Weights of a small transformer language model.
Size: width 704, MLP 2816 GELU.
MLP neurons of a small language model. Each row is named by its layer, matrix (up: input weights; down: output weights) and neuron, and shows model dimensions 112-207. Each number is 200 + 20 x the weight over its row's rms, rounded and kept within 0 to 999.
After each neuron's rows, "fires on" lists the tokens most often at its 100 highest values on Wikipedia text that the model never trained on. A number after a token or word is its count.

L5.up16,196,213,246,201,208,196,210,213,237,178,176,200,202,192,206,223,206,206,171,208,217,212,169,206,199,217,176,186,178,170,204,192,197,220,224,210,190,187,224,184,152,189,165,164,172,193,214,227,185,214,183,205,191,210,200,160,230,190,181,197,176,189,196,205,213,168,195,191,213,190,201,215,195,175,192,196,197,208,209,193,206,161,214,173,225,235,202,190,230,180,201,214,210,187,200,177
L5.down16,195,199,211,198,180,187,188,217,204,207,178,213,190,177,165,235,221,187,210,192,184,155,195,221,193,207,206,207,198,233,193,201,195,175,217,200,223,174,240,231,198,207,199,212,207,227,195,226,208,198,249,168,200,177,162,229,231,186,184,216,195,170,204,194,241,179,207,195,226,170,192,199,205,213,211,177,154,181,206,196,188,239,201,189,197,231,201,209,186,190,171,219,173,197,203,183
fires on: "'" 38, "5" 11, "6" 8, "7" 8, "4" 6, "3" 5

L5.up2137,197,244,176,178,214,186,188,215,166,190,168,219,194,181,185,204,190,178,220,198,231,230,196,208,202,166,204,198,195,232,176,193,157,222,179,209,164,217,200,212,211,194,214,150,178,214,161,203,167,182,225,219,207,209,206,193,181,202,218,198,230,206,170,221,165,194,209,186,205,206,193,211,233,177,174,190,186,222,199,218,194,219,210,186,223,194,186,216,169,212,187,187,226,205,195,191
L5.down2137,189,227,216,199,185,205,221,166,217,208,170,204,205,175,224,204,178,187,233,203,192,221,161,206,224,181,209,191,181,197,186,197,227,215,181,201,188,210,199,193,201,172,206,215,197,188,188,186,169,240,201,186,231,188,208,177,199,195,198,179,196,178,169,220,202,191,181,192,199,180,194,207,212,231,218,224,203,168,209,237,203,224,201,200,183,237,204,181,182,232,181,218,205,187,201,199
fires on: "," 40, " of" 8, "8" 6, "4" 5, " |" 5, "0" 4

L5.up328,196,218,229,170,178,170,223,176,192,219,177,221,164,229,207,211,207,217,199,183,182,163,221,201,235,197,200,193,221,159,197,226,179,209,185,209,194,223,212,191,176,225,189,183,216,209,215,224,182,222,210,213,157,193,217,209,189,212,193,188,229,191,215,212,236,193,245,214,170,220,194,211,223,174,182,195,188,160,203,176,198,169,214,200,191,220,226,248,188,176,213,211,229,175,242,189
L5.down328,219,219,194,215,215,173,228,199,176,205,218,207,181,204,203,214,172,210,168,183,196,196,222,157,221,210,201,177,213,197,190,180,169,174,189,228,196,213,167,207,174,227,202,192,204,211,191,217,211,172,228,191,198,207,239,205,180,170,191,214,198,189,222,214,181,212,228,131,204,203,173,214,189,182,214,198,195,184,228,180,195,202,232,164,193,229,221,234,206,203,205,157,227,183,176,170
fires on: " " 28, "," 21, "-" 11, " and" 7, "===" 5, "'" 4

L5.up144,189,226,186,226,197,237,195,205,209,203,207,201,226,227,202,243,204,211,214,184,197,194,214,182,179,196,220,214,192,199,204,209,206,224,183,207,199,197,220,196,207,188,191,189,196,208,189,204,191,190,183,185,193,209,197,231,223,187,249,175,224,225,194,227,179,182,185,173,170,198,193,188,187,187,178,198,179,225,183,180,230,195,206,159,208,224,216,195,228,200,238,218,167,182,204,207
L5.down144,181,174,196,226,220,239,191,182,227,211,206,151,171,236,236,207,221,187,203,192,215,211,228,204,238,219,202,233,188,186,204,224,182,186,189,176,151,194,207,151,203,222,181,199,210,196,224,192,150,189,185,208,206,156,170,202,168,195,194,192,221,225,202,190,193,170,208,229,167,209,204,225,192,224,195,188,189,220,208,232,215,229,226,198,202,204,189,212,212,213,201,183,222,186,169,171
fires on: " on" 30, " of" 8, " Th" 7, "le" 5

L5.up2566,216,203,212,212,179,209,214,223,221,168,216,216,176,207,188,219,197,220,183,176,209,196,192,186,182,218,197,197,182,199,179,187,161,229,236,191,186,212,188,214,214,179,216,215,207,185,186,204,202,228,210,201,196,177,216,192,239,153,201,188,179,184,153,220,188,200,218,228,192,210,204,202,163,200,190,222,160,216,242,189,178,196,217,149,193,175,218,180,192,191,220,220,205,214,208,212
L5.down2566,225,194,213,161,181,192,212,218,191,185,201,188,150,187,198,178,166,217,224,200,204,219,182,179,239,217,208,199,203,194,176,269,241,189,201,205,203,187,191,185,217,226,206,181,191,218,186,167,238,179,191,233,167,189,176,225,178,192,218,195,210,214,194,190,212,219,199,186,203,209,177,197,212,215,197,193,202,193,230,227,219,184,172,165,196,211,208,217,163,223,196,199,186,209,237,182
fires on: " " 62, " when" 5

L5.up762,190,190,223,179,176,200,207,221,221,158,196,224,209,216,240,183,211,209,203,224,212,204,204,219,226,216,210,229,195,195,232,198,194,180,186,185,202,242,210,193,207,190,217,223,207,191,177,205,213,195,207,218,166,224,203,221,194,199,224,194,205,201,178,178,186,184,185,157,216,211,219,184,160,218,201,187,187,175,187,186,179,201,209,197,191,202,199,191,200,174,181,205,178,236,217,203
L5.down762,188,200,178,224,187,183,217,217,189,170,202,192,200,179,237,177,190,231,214,177,213,210,214,188,198,233,213,194,191,159,251,236,199,189,231,190,213,183,177,213,186,187,186,214,235,226,212,223,213,189,202,173,216,209,222,199,166,179,185,189,198,228,221,221,211,212,217,184,209,189,191,213,245,228,195,192,233,216,226,206,197,232,213,163,159,220,193,172,189,188,209,201,181,228,205,208
fires on: "″" 15, " to" 15, " of" 11, " a" 9, " " 8

L5.up2180,157,178,203,195,203,204,172,200,191,212,183,190,187,198,201,196,183,200,201,218,193,163,224,205,174,181,213,231,210,215,193,192,179,181,191,214,224,222,193,170,200,157,165,185,177,205,166,181,190,189,190,173,182,186,219,214,213,191,217,230,216,218,209,211,213,187,193,190,194,224,195,190,193,193,193,214,192,173,220,232,232,201,184,203,228,184,205,210,181,198,204,195,177,167,200,185
L5.down2180,202,168,199,230,189,216,195,206,215,195,217,195,221,200,203,205,183,202,179,177,163,184,211,205,205,220,212,188,244,208,227,174,156,174,214,186,203,193,228,192,177,173,175,226,181,186,189,203,153,176,187,221,238,228,216,181,219,232,198,203,201,180,152,182,158,194,192,174,189,206,196,154,210,191,152,181,222,218,209,229,208,177,203,222,223,178,201,165,216,233,236,200,174,192,196,200
fires on: "." 36, "^{" 13, " League" 6

L5.up1197,173,171,202,210,165,226,214,186,218,177,181,206,188,196,178,157,206,213,161,187,221,187,204,225,150,171,222,203,213,223,193,177,184,216,209,203,202,222,226,195,200,176,186,197,194,187,198,193,184,179,204,187,175,184,164,205,207,173,194,157,244,178,174,180,183,191,186,198,224,212,187,192,232,205,198,192,212,200,196,200,204,183,236,208,166,177,185,214,172,199,226,211,164,196,192,200
L5.down1197,230,195,176,195,185,225,195,217,231,210,195,222,224,198,207,222,187,187,197,184,202,209,200,230,223,212,206,206,190,228,212,175,187,181,210,197,195,202,194,184,154,227,213,198,230,178,205,210,199,206,199,204,176,192,210,196,210,162,184,154,186,215,192,210,218,206,222,178,192,196,184,186,208,191,194,206,205,217,191,161,200,216,167,207,215,240,207,218,192,207,211,217,210,223,169,171
fires on: " (" 53, " " 10, "\n" 7, "frac" 4, " son" 4

L5.up1708,182,177,201,228,157,192,194,191,211,178,218,198,184,207,187,206,181,200,198,184,213,196,176,235,177,220,182,195,206,242,174,205,167,192,196,196,237,251,183,198,227,195,195,191,204,199,190,225,150,220,210,242,174,217,176,186,205,176,218,224,214,227,193,191,187,186,179,163,164,211,209,187,197,221,170,182,224,205,236,247,199,193,223,175,221,161,187,213,189,207,197,194,215,217,235,208
L5.down1708,227,197,196,201,184,195,176,174,190,183,209,185,193,199,195,216,217,175,178,185,183,215,194,176,217,230,192,230,224,175,213,224,184,206,189,208,185,176,214,183,206,189,180,155,215,195,191,182,202,189,188,227,211,201,163,191,225,234,185,195,197,198,209,234,234,174,214,155,222,215,166,209,192,198,211,217,207,179,182,235,162,178,201,187,162,218,171,215,218,152,202,185,222,200,206,176
fires on: " " 27, " of" 15, " on" 12, " in" 9, " St" 8, " =" 4

L5.up1655,180,207,176,190,172,172,210,191,224,186,183,219,207,177,177,208,206,200,195,192,221,184,165,154,170,189,201,204,177,222,200,204,199,214,183,216,207,186,206,194,215,166,224,212,179,154,169,185,241,172,222,195,201,186,182,213,202,183,162,189,190,191,212,197,209,234,170,207,219,211,192,216,208,194,206,200,223,149,187,204,200,193,204,176,197,188,217,229,208,246,227,215,240,178,209,191
L5.down1655,226,177,205,188,209,172,186,238,210,217,176,221,174,220,198,185,201,234,178,175,196,206,216,251,195,207,211,182,227,221,210,197,173,186,191,222,204,178,184,212,253,228,215,225,181,199,163,202,166,177,188,229,208,213,207,208,189,202,215,190,175,198,169,183,213,176,205,215,204,219,204,199,193,204,189,190,190,195,206,204,225,203,209,205,209,182,185,193,204,181,193,198,181,195,182,237
fires on: "," 49, ")" 41, "\"," 5

L5.up1853,180,194,192,221,215,235,172,196,181,144,194,187,187,236,197,188,179,207,195,202,238,212,191,195,197,169,222,231,187,206,176,193,199,200,207,235,186,212,203,181,184,176,175,212,190,206,222,207,178,169,191,205,218,213,219,195,201,187,231,195,205,186,187,183,208,195,206,182,182,218,213,182,234,196,190,223,167,226,187,196,212,201,235,168,168,208,192,195,213,174,166,196,204,157,220,181
L5.down1853,224,198,202,218,195,183,173,215,197,176,206,205,196,232,236,186,195,239,189,218,185,194,216,201,219,174,183,202,202,220,172,197,164,213,210,175,209,179,213,194,198,218,200,212,205,190,200,221,179,185,209,184,199,205,209,204,165,185,207,198,195,199,233,184,211,211,181,179,232,196,215,187,195,225,245,177,180,229,155,197,217,204,178,213,178,213,249,217,169,210,184,192,198,192,200,199
fires on: " of" 12, " on" 11, " early" 11, "Early" 8, "8" 6, ":" 5

L5.up2579,166,196,213,240,226,228,183,227,184,172,179,206,199,166,205,208,184,227,164,200,195,182,195,179,184,189,219,201,210,224,220,201,198,232,199,168,201,204,222,212,182,189,187,213,237,205,219,204,228,205,213,187,196,221,190,205,180,212,206,227,209,212,193,213,234,194,217,189,194,230,204,175,220,169,204,181,230,189,208,221,221,216,170,222,199,177,195,179,210,202,172,187,166,206,202,208
L5.down2579,178,122,215,226,184,186,163,197,194,191,203,212,174,179,178,225,238,184,199,188,201,181,178,191,199,211,187,198,205,173,205,203,190,198,139,160,213,191,214,207,129,181,185,200,227,197,178,180,199,200,208,207,189,199,217,213,165,245,207,213,201,202,230,196,161,175,162,196,193,217,212,194,174,201,196,195,207,201,220,213,212,203,183,221,200,195,178,205,207,226,214,193,221,209,212,195
fires on: " m" 21, " km" 20, "km" 7, "%" 6, "^{" 4

L5.up70,196,211,233,191,189,175,199,198,177,210,191,232,187,171,165,159,203,196,206,190,215,191,181,206,181,170,200,182,199,203,199,203,189,199,186,202,197,204,212,198,175,193,193,208,170,198,204,166,197,178,198,217,189,245,210,183,201,199,189,160,231,198,205,214,208,183,186,204,141,191,203,196,171,225,211,198,182,159,185,188,195,233,222,197,207,206,216,165,200,190,189,196,192,217,201,214
L5.down70,166,203,187,208,193,161,194,194,178,211,209,196,182,191,184,182,186,193,208,190,170,202,219,200,197,192,218,188,172,216,187,219,205,204,211,177,199,194,206,179,178,181,203,200,195,195,213,182,178,171,207,182,219,235,191,209,189,177,230,159,170,215,180,194,249,172,206,226,196,226,214,188,167,211,240,191,226,228,215,185,223,211,206,167,201,240,192,187,185,240,214,222,275,209,253,223
fires on: "," 27, " in" 24, ":" 8, " |" 8

L5.up1221,177,197,149,144,207,212,172,215,221,184,158,187,227,191,201,202,185,178,197,196,184,178,185,233,223,171,162,186,193,164,199,207,163,191,220,189,203,236,187,194,191,220,231,200,206,212,214,236,178,200,215,170,190,216,204,219,181,188,195,196,214,187,202,200,193,196,200,195,189,210,190,209,167,195,187,168,196,211,161,166,201,214,217,201,195,200,189,185,206,200,222,217,196,178,204,183
L5.down1221,208,222,210,175,178,185,202,201,174,201,168,195,204,194,225,158,181,205,177,183,210,187,194,234,174,146,205,188,181,265,235,169,233,173,207,199,199,218,204,196,194,185,165,212,177,204,221,176,203,187,224,177,201,187,159,181,207,221,208,210,185,214,185,190,188,189,162,208,211,215,207,186,243,213,170,168,208,192,173,209,183,190,187,216,247,177,207,194,205,216,214,224,222,211,193,194
fires on: "2" 19, ":" 13, "K" 7, "T" 6, " t" 6, "°" 6

L5.up1085,182,178,196,192,159,202,204,204,183,188,151,196,190,220,177,193,176,213,173,220,212,168,211,195,220,176,207,183,187,204,224,163,163,221,210,211,258,194,198,217,204,185,222,217,207,214,188,178,191,192,241,198,206,220,188,175,192,244,158,238,174,209,189,207,197,203,185,196,154,208,160,187,207,215,218,178,190,182,201,201,161,215,202,208,179,193,170,178,169,197,218,222,184,205,198,220
L5.down1085,166,185,174,189,200,219,215,206,222,219,197,183,162,206,207,224,202,171,197,195,198,185,206,196,196,215,222,196,183,209,189,166,199,209,186,158,160,182,194,195,169,224,204,226,186,182,197,196,188,207,159,218,201,155,189,211,232,199,193,180,203,208,175,190,226,180,228,179,210,220,150,186,223,149,179,209,232,215,223,185,177,188,195,222,216,199,185,196,185,212,251,198,237,217,217,200
fires on: " " 52, " (" 20, ":" 9

L5.up2292,162,177,209,177,174,170,211,229,192,173,177,227,210,211,192,172,182,197,179,207,195,172,226,185,196,218,186,224,203,203,189,207,179,216,195,196,223,204,200,198,188,189,229,217,205,172,193,225,194,172,220,195,183,200,197,193,210,174,190,210,190,215,226,199,212,232,182,159,184,216,195,181,177,218,239,191,218,186,203,191,181,220,215,186,199,172,197,229,197,200,218,196,169,163,172,203
L5.down2292,210,224,188,195,201,195,214,219,197,214,160,236,163,185,192,201,190,192,172,165,183,179,177,167,210,227,221,214,223,188,210,193,225,224,241,183,221,207,204,200,223,184,184,227,196,174,185,234,222,219,170,217,197,168,169,192,201,212,218,176,221,216,233,182,216,220,201,201,184,219,225,184,179,178,231,208,188,230,211,244,185,215,188,224,228,203,225,174,179,171,211,178,180,206,165,233
fires on: "," 79, " \"" 5, ":" 4

L5.up444,189,220,228,197,195,199,217,207,192,192,191,170,200,201,175,205,158,236,188,222,204,191,210,213,203,198,191,186,173,191,191,209,207,218,235,196,202,248,184,201,230,212,245,194,212,200,215,169,203,240,224,210,211,157,171,210,193,214,185,183,204,216,198,204,216,216,225,198,198,215,207,173,178,241,203,200,176,163,179,209,219,182,188,224,215,200,203,206,222,221,197,209,215,237,208,216
L5.down444,206,206,196,213,171,174,177,204,197,211,201,211,200,192,161,223,215,220,180,216,198,208,221,202,182,200,188,167,210,236,182,229,215,182,198,180,185,212,199,238,176,226,187,219,175,183,233,208,184,218,201,184,198,200,216,168,187,214,204,191,170,207,216,217,175,186,212,205,177,180,182,204,192,203,208,227,205,180,158,229,218,196,243,203,183,189,218,183,224,176,216,212,234,201,249,244
fires on: " was" 22, " re" 13, " been" 11, " being" 6, " to" 6, " Re" 4

L5.up256,195,181,215,206,174,199,187,217,230,191,178,222,201,213,238,189,169,217,206,185,185,214,186,181,204,201,176,170,207,220,222,162,189,204,221,181,193,193,227,204,206,228,223,207,211,197,200,230,154,210,187,192,203,201,204,219,192,155,157,159,202,210,229,213,209,170,187,195,207,203,213,170,185,187,199,187,225,199,213,207,213,216,226,217,205,178,174,206,212,182,189,218,216,249,195,172
L5.down256,184,223,178,157,153,209,201,190,191,188,198,222,224,176,188,224,211,207,244,213,191,191,235,206,195,221,192,196,163,209,220,233,235,150,191,171,186,227,172,151,184,192,198,202,213,208,185,225,179,164,195,179,227,200,191,173,170,218,172,206,183,209,206,203,186,199,195,187,207,193,182,212,195,192,206,210,198,198,195,194,216,219,177,231,178,204,196,213,209,220,155,223,161,206,194,203
fires on: "6" 14, "5" 13, "9" 10, "0" 10, "8" 7, "4" 7

L5.up2754,212,201,209,222,170,201,183,205,202,183,198,204,200,227,193,189,194,207,186,209,210,192,180,203,239,182,204,204,154,174,184,179,195,189,178,182,209,203,195,182,166,209,220,189,211,216,162,180,188,203,203,198,190,209,225,174,179,218,216,220,219,181,197,164,137,227,207,176,229,196,191,191,221,209,161,219,203,175,204,204,194,186,207,191,228,221,161,182,205,185,221,212,225,201,203,188
L5.down2754,189,193,196,213,198,199,203,180,223,229,201,222,188,201,224,184,179,217,216,212,205,200,213,232,194,205,179,187,198,193,169,232,218,220,216,171,195,199,236,189,173,199,189,189,198,192,186,168,213,181,205,201,185,187,214,211,166,222,197,209,215,224,192,173,234,184,191,204,197,214,182,235,243,174,201,155,180,257,237,200,198,167,187,224,173,185,195,203,183,184,226,214,221,208,208,208
fires on: " |" 44, ";" 15, " day" 4, " " 4

L5.up1925,168,184,208,202,197,194,227,199,221,180,216,197,232,188,203,197,189,201,192,214,207,201,183,191,203,200,208,194,234,193,187,180,185,245,201,175,216,187,191,185,211,167,179,235,198,203,213,196,241,235,215,167,228,188,212,188,179,211,219,175,221,199,168,205,177,184,184,167,230,194,200,190,217,223,159,210,157,167,214,181,196,193,238,218,195,222,195,221,213,189,184,211,181,183,194,210
L5.down1925,170,218,220,204,182,216,186,181,228,222,193,223,168,171,231,200,201,212,183,134,203,185,190,180,199,156,212,206,177,257,181,186,170,182,179,180,180,166,194,182,216,179,191,196,207,245,227,198,203,199,195,199,177,185,193,220,204,201,197,207,212,177,158,200,192,214,191,190,225,193,203,182,188,258,188,207,207,176,203,214,239,179,230,196,184,190,191,212,201,180,192,191,183,185,193,196
fires on: " " 44, " to" 16, " on" 14, " from" 5, " about" 4, " (" 4

L5.up2129,190,159,200,169,203,195,200,168,179,191,202,227,168,210,195,179,180,211,222,186,207,195,204,194,181,222,218,177,209,207,180,217,194,200,223,216,152,201,200,217,184,180,204,193,175,213,256,209,211,202,195,195,164,215,226,203,186,160,208,190,207,194,196,227,229,207,202,199,210,199,190,195,187,208,175,196,166,202,217,199,195,260,229,196,221,227,194,153,197,234,190,220,206,188,190,218
L5.down2129,167,164,189,215,213,189,194,182,177,193,221,179,206,187,180,180,198,192,203,191,198,203,222,220,178,248,232,175,193,215,173,243,210,239,200,189,201,188,184,195,170,201,172,218,163,206,225,175,191,207,192,176,214,205,177,218,229,229,181,158,198,198,214,226,216,206,174,190,181,203,210,217,201,195,193,209,173,190,212,197,194,222,176,210,200,204,191,142,195,187,173,164,215,221,223,207
fires on: " |" 21, "," 18, " in" 13, " (" 7, "1" 5, " from" 4

L5.up1717,191,242,193,183,191,190,169,187,187,216,192,218,193,216,209,202,197,206,189,173,207,224,158,170,186,202,210,216,197,212,174,199,196,199,204,224,208,235,183,222,212,231,185,192,164,220,188,222,218,233,201,220,224,232,195,241,162,194,215,205,211,218,201,187,209,184,200,160,222,181,215,188,173,188,179,174,202,184,204,204,206,188,227,193,200,194,157,207,213,167,215,202,199,200,205,191
L5.down1717,207,195,176,193,186,210,215,208,221,193,173,207,190,188,227,177,210,202,166,198,176,166,154,190,231,178,203,217,206,171,221,175,208,189,164,203,194,203,208,196,239,174,208,211,216,216,198,232,242,227,210,211,196,216,236,158,200,201,202,177,195,207,184,142,208,191,233,189,212,154,176,212,180,199,197,208,217,179,170,191,204,214,213,191,207,228,207,234,184,221,189,200,222,223,243,196
fires on: "." 16, "S" 9, " US" 8, "W" 8, " Canada" 6, " States" 5

L5.up481,200,219,189,243,208,178,211,233,212,218,214,237,210,179,226,148,205,225,220,193,227,189,203,167,215,187,183,194,203,214,236,193,162,206,202,212,194,201,221,202,197,203,179,211,243,193,227,241,227,198,187,189,215,165,201,199,205,177,170,229,193,222,229,203,168,223,212,183,156,187,194,193,227,171,176,202,195,201,194,176,199,161,217,186,151,227,165,200,173,206,216,206,196,178,206,176
L5.down481,184,159,216,190,188,193,225,202,201,203,224,211,185,189,185,208,198,203,223,204,185,234,180,182,169,197,179,172,190,192,205,195,197,179,205,186,209,188,215,213,194,188,223,177,223,211,215,196,235,186,164,196,189,175,216,193,190,222,193,212,206,207,173,208,206,224,203,207,227,227,190,179,223,178,170,198,216,212,214,203,215,236,194,236,210,210,201,221,188,174,222,195,170,205,202,212
fires on: " the" 23, " in" 10, " at" 7, "or" 6, " late" 5

L5.up2354,168,205,176,174,176,161,182,211,211,182,179,209,187,208,195,157,175,197,196,211,185,193,196,192,184,181,202,185,203,203,213,200,215,243,169,200,161,198,214,203,219,169,203,198,196,203,160,181,210,207,233,220,189,227,198,213,227,185,191,163,237,180,179,202,205,181,211,212,219,172,160,203,220,160,198,216,185,207,187,192,225,227,201,197,186,192,188,170,184,217,173,176,209,196,184,207
L5.down2354,192,196,211,169,200,193,166,191,210,155,178,171,196,199,204,197,202,235,177,195,213,179,232,187,182,169,226,247,186,196,214,230,235,214,155,206,195,188,223,215,198,206,192,223,228,202,181,185,180,204,200,196,202,213,207,170,165,197,214,225,208,230,191,223,224,227,209,185,222,188,184,160,227,200,218,198,202,203,190,157,187,205,202,194,210,217,214,178,205,235,200,182,204,197,199,199
fires on: "9" 39, "8" 24, "J" 11, "7" 7

L5.up1719,212,161,175,168,199,186,206,204,190,165,205,257,210,200,161,212,202,169,195,200,162,215,170,191,167,149,185,173,203,211,188,208,206,250,212,186,203,182,197,205,202,191,242,230,224,148,197,212,212,212,215,236,221,174,200,215,224,176,213,180,229,224,190,201,175,235,161,228,207,204,188,195,191,208,235,197,186,206,189,201,180,215,210,166,198,227,200,171,210,216,206,206,209,166,144,187
L5.down1719,204,178,209,222,220,201,218,206,209,222,172,204,245,205,183,185,204,202,208,198,225,210,204,197,188,215,205,185,185,233,243,262,180,199,232,180,188,192,189,172,155,209,210,224,182,212,194,217,189,196,217,188,155,188,213,192,192,204,200,185,233,194,157,195,195,200,197,179,191,198,193,199,224,185,205,195,190,186,200,202,232,201,218,237,244,211,221,197,211,186,210,213,208,196,188,203
fires on: " (" 29, "," 25, "." 12, " R" 9

L5.up2343,222,193,180,192,169,172,184,177,182,184,190,204,225,216,223,202,220,215,204,210,176,212,201,203,210,203,220,174,172,182,197,187,164,235,204,197,172,229,223,190,211,183,170,185,194,218,163,205,186,191,169,213,163,192,241,226,233,206,195,211,214,220,228,206,219,191,208,181,204,182,170,197,162,152,184,184,205,187,195,189,173,207,230,209,210,193,172,184,226,163,210,205,213,187,204,207
L5.down2343,211,191,167,185,181,251,137,216,185,177,222,230,224,218,186,214,199,187,190,204,213,194,238,189,197,252,190,181,209,196,223,214,184,186,175,233,197,190,217,202,204,186,224,218,223,211,176,205,151,197,184,183,214,217,189,189,205,235,218,171,176,214,181,221,229,185,186,167,224,158,207,183,191,221,211,183,194,194,170,195,184,181,224,178,217,189,191,181,219,193,222,200,159,177,202,201
fires on: " as" 29, "0" 17, "8" 11, "4" 10, "7" 8, "6" 7

L5.up1072,191,225,192,209,207,220,213,176,205,165,226,203,188,174,170,181,178,220,183,195,235,195,199,177,220,194,212,218,208,208,177,178,203,183,173,210,151,190,188,212,202,192,196,181,184,209,208,179,204,208,202,195,194,218,244,200,184,186,175,189,202,186,197,191,173,202,214,219,187,225,208,180,201,196,166,213,188,179,210,193,219,172,210,140,205,179,168,176,199,179,211,229,214,183,168,185
L5.down1072,219,236,218,201,205,137,229,197,203,176,222,218,199,214,175,201,164,228,189,179,170,195,149,216,208,206,226,167,199,197,155,208,238,195,170,181,244,158,176,214,218,221,205,236,195,179,192,191,163,243,165,195,185,204,178,181,189,245,203,235,187,169,204,185,194,206,191,209,207,215,172,194,224,222,173,228,201,201,228,202,185,168,214,199,211,173,224,142,218,189,163,201,198,206,221,192
fires on: " " 61, " M" 16, " S" 14

L5.up822,197,241,167,204,159,220,209,181,195,197,247,197,170,216,184,204,201,185,203,195,199,170,200,158,183,151,227,167,205,174,150,191,200,207,204,200,183,214,190,155,188,223,190,194,217,238,241,213,226,220,192,210,225,217,239,161,193,213,192,194,159,205,186,229,196,197,174,184,201,195,225,212,179,179,172,189,175,209,211,225,197,168,210,172,213,193,195,180,211,179,172,241,186,160,190,210
L5.down822,152,204,200,202,188,193,195,194,182,194,203,170,210,226,167,190,197,218,202,203,177,201,231,187,179,213,197,219,178,214,198,216,192,210,171,190,200,226,212,234,178,174,189,225,224,197,189,207,194,173,249,190,181,250,196,167,204,205,227,202,238,201,181,220,221,192,195,152,209,176,191,193,233,223,189,196,206,219,219,191,211,226,213,227,200,185,195,205,204,177,230,176,156,201,241,167
fires on: " York" 17, "." 15, " US" 13, "3" 8, "5" 5, " j" 5

L5.up2460,197,187,203,212,192,209,219,192,203,214,197,192,216,223,214,210,197,194,170,208,193,208,210,179,212,180,180,215,226,236,182,176,208,228,179,191,197,207,157,214,194,152,188,233,246,210,182,202,205,198,232,194,174,219,230,197,194,205,199,211,224,176,176,180,202,204,184,193,197,177,205,184,186,205,195,166,208,172,199,179,195,191,217,220,212,210,190,202,188,206,174,243,191,180,186,214
L5.down2460,183,197,196,238,181,174,229,200,202,155,185,197,189,212,203,178,204,181,200,214,192,207,185,256,202,225,185,181,227,178,187,200,221,202,173,201,211,198,171,189,205,205,215,205,215,230,215,217,208,210,204,199,192,206,205,174,228,196,207,196,184,229,189,177,200,238,178,171,211,207,225,194,210,217,219,229,205,230,205,178,227,200,195,177,219,208,197,189,159,204,168,170,189,185,219,220
fires on: "V" 16, " V" 14, " v" 11, "v" 9, "\n" 8, "1" 5

L5.up383,209,233,197,203,221,229,191,153,180,250,179,184,212,200,199,185,192,196,195,219,171,171,214,229,224,189,194,222,176,198,181,174,209,209,208,214,169,212,157,210,202,223,228,206,209,183,183,233,179,217,175,177,187,178,190,165,171,195,217,223,216,178,194,188,212,214,206,218,249,169,191,228,188,212,224,219,218,222,204,201,215,214,185,178,209,247,184,224,198,187,180,210,195,179,164,179
L5.down383,166,221,183,199,205,187,194,225,198,238,185,224,183,182,193,189,209,188,228,209,179,196,206,198,172,189,185,206,193,237,178,180,192,217,174,157,189,233,218,196,196,223,143,199,219,221,205,205,219,199,202,188,171,218,173,202,217,182,204,232,199,181,200,209,202,233,200,162,226,197,195,184,244,234,232,231,218,217,199,199,191,243,241,219,188,222,203,199,214,203,174,192,251,182,181,184
fires on: "\n" 56, " Mar" 6, " v" 4

L5.up1693,260,187,197,188,182,163,207,182,201,208,164,205,213,182,215,222,185,242,185,208,156,222,187,198,224,156,205,213,190,196,200,187,228,184,186,227,182,160,208,190,201,213,191,198,191,186,205,202,221,220,181,192,203,173,209,216,223,190,196,221,214,208,193,212,181,214,220,214,223,189,172,239,208,175,197,195,181,196,180,218,175,173,207,194,195,197,199,190,155,218,197,206,205,188,208,215
L5.down1693,207,194,201,203,222,202,198,185,199,187,206,168,149,166,209,210,185,228,202,224,197,217,206,219,161,189,196,211,208,208,201,172,187,193,204,203,213,212,190,225,224,216,171,226,219,174,164,200,197,195,191,172,211,194,226,225,191,192,182,182,227,224,204,176,190,235,187,200,180,236,214,234,198,172,237,205,186,226,210,188,221,205,198,208,220,187,192,181,200,182,232,201,223,183,189,142
fires on: " " 50, "," 14, " T" 4, " Le" 4

L5.up625,156,192,194,189,232,237,194,139,235,223,194,235,185,192,209,206,200,244,198,161,218,195,202,189,215,174,227,190,179,224,209,199,208,194,174,198,210,242,231,213,194,183,186,191,207,190,221,220,188,170,208,174,214,198,201,211,218,183,206,204,202,185,167,177,191,187,211,218,187,212,181,195,230,173,165,204,201,237,171,195,201,196,188,182,197,201,200,193,187,171,192,220,181,188,199,194
L5.down625,180,166,210,164,197,204,251,209,192,194,191,178,231,180,185,206,217,229,201,190,179,225,195,184,200,161,165,205,195,202,224,205,230,207,162,191,233,227,214,196,204,201,170,223,181,232,212,167,203,182,202,164,224,194,196,199,183,213,198,156,216,199,179,203,203,202,194,203,216,187,210,129,203,231,247,175,190,201,183,213,229,210,188,183,206,211,211,236,200,204,188,206,178,209,225,251
fires on: " f" 10, "T" 9, "D" 9, "L" 9, "K" 8, "F" 7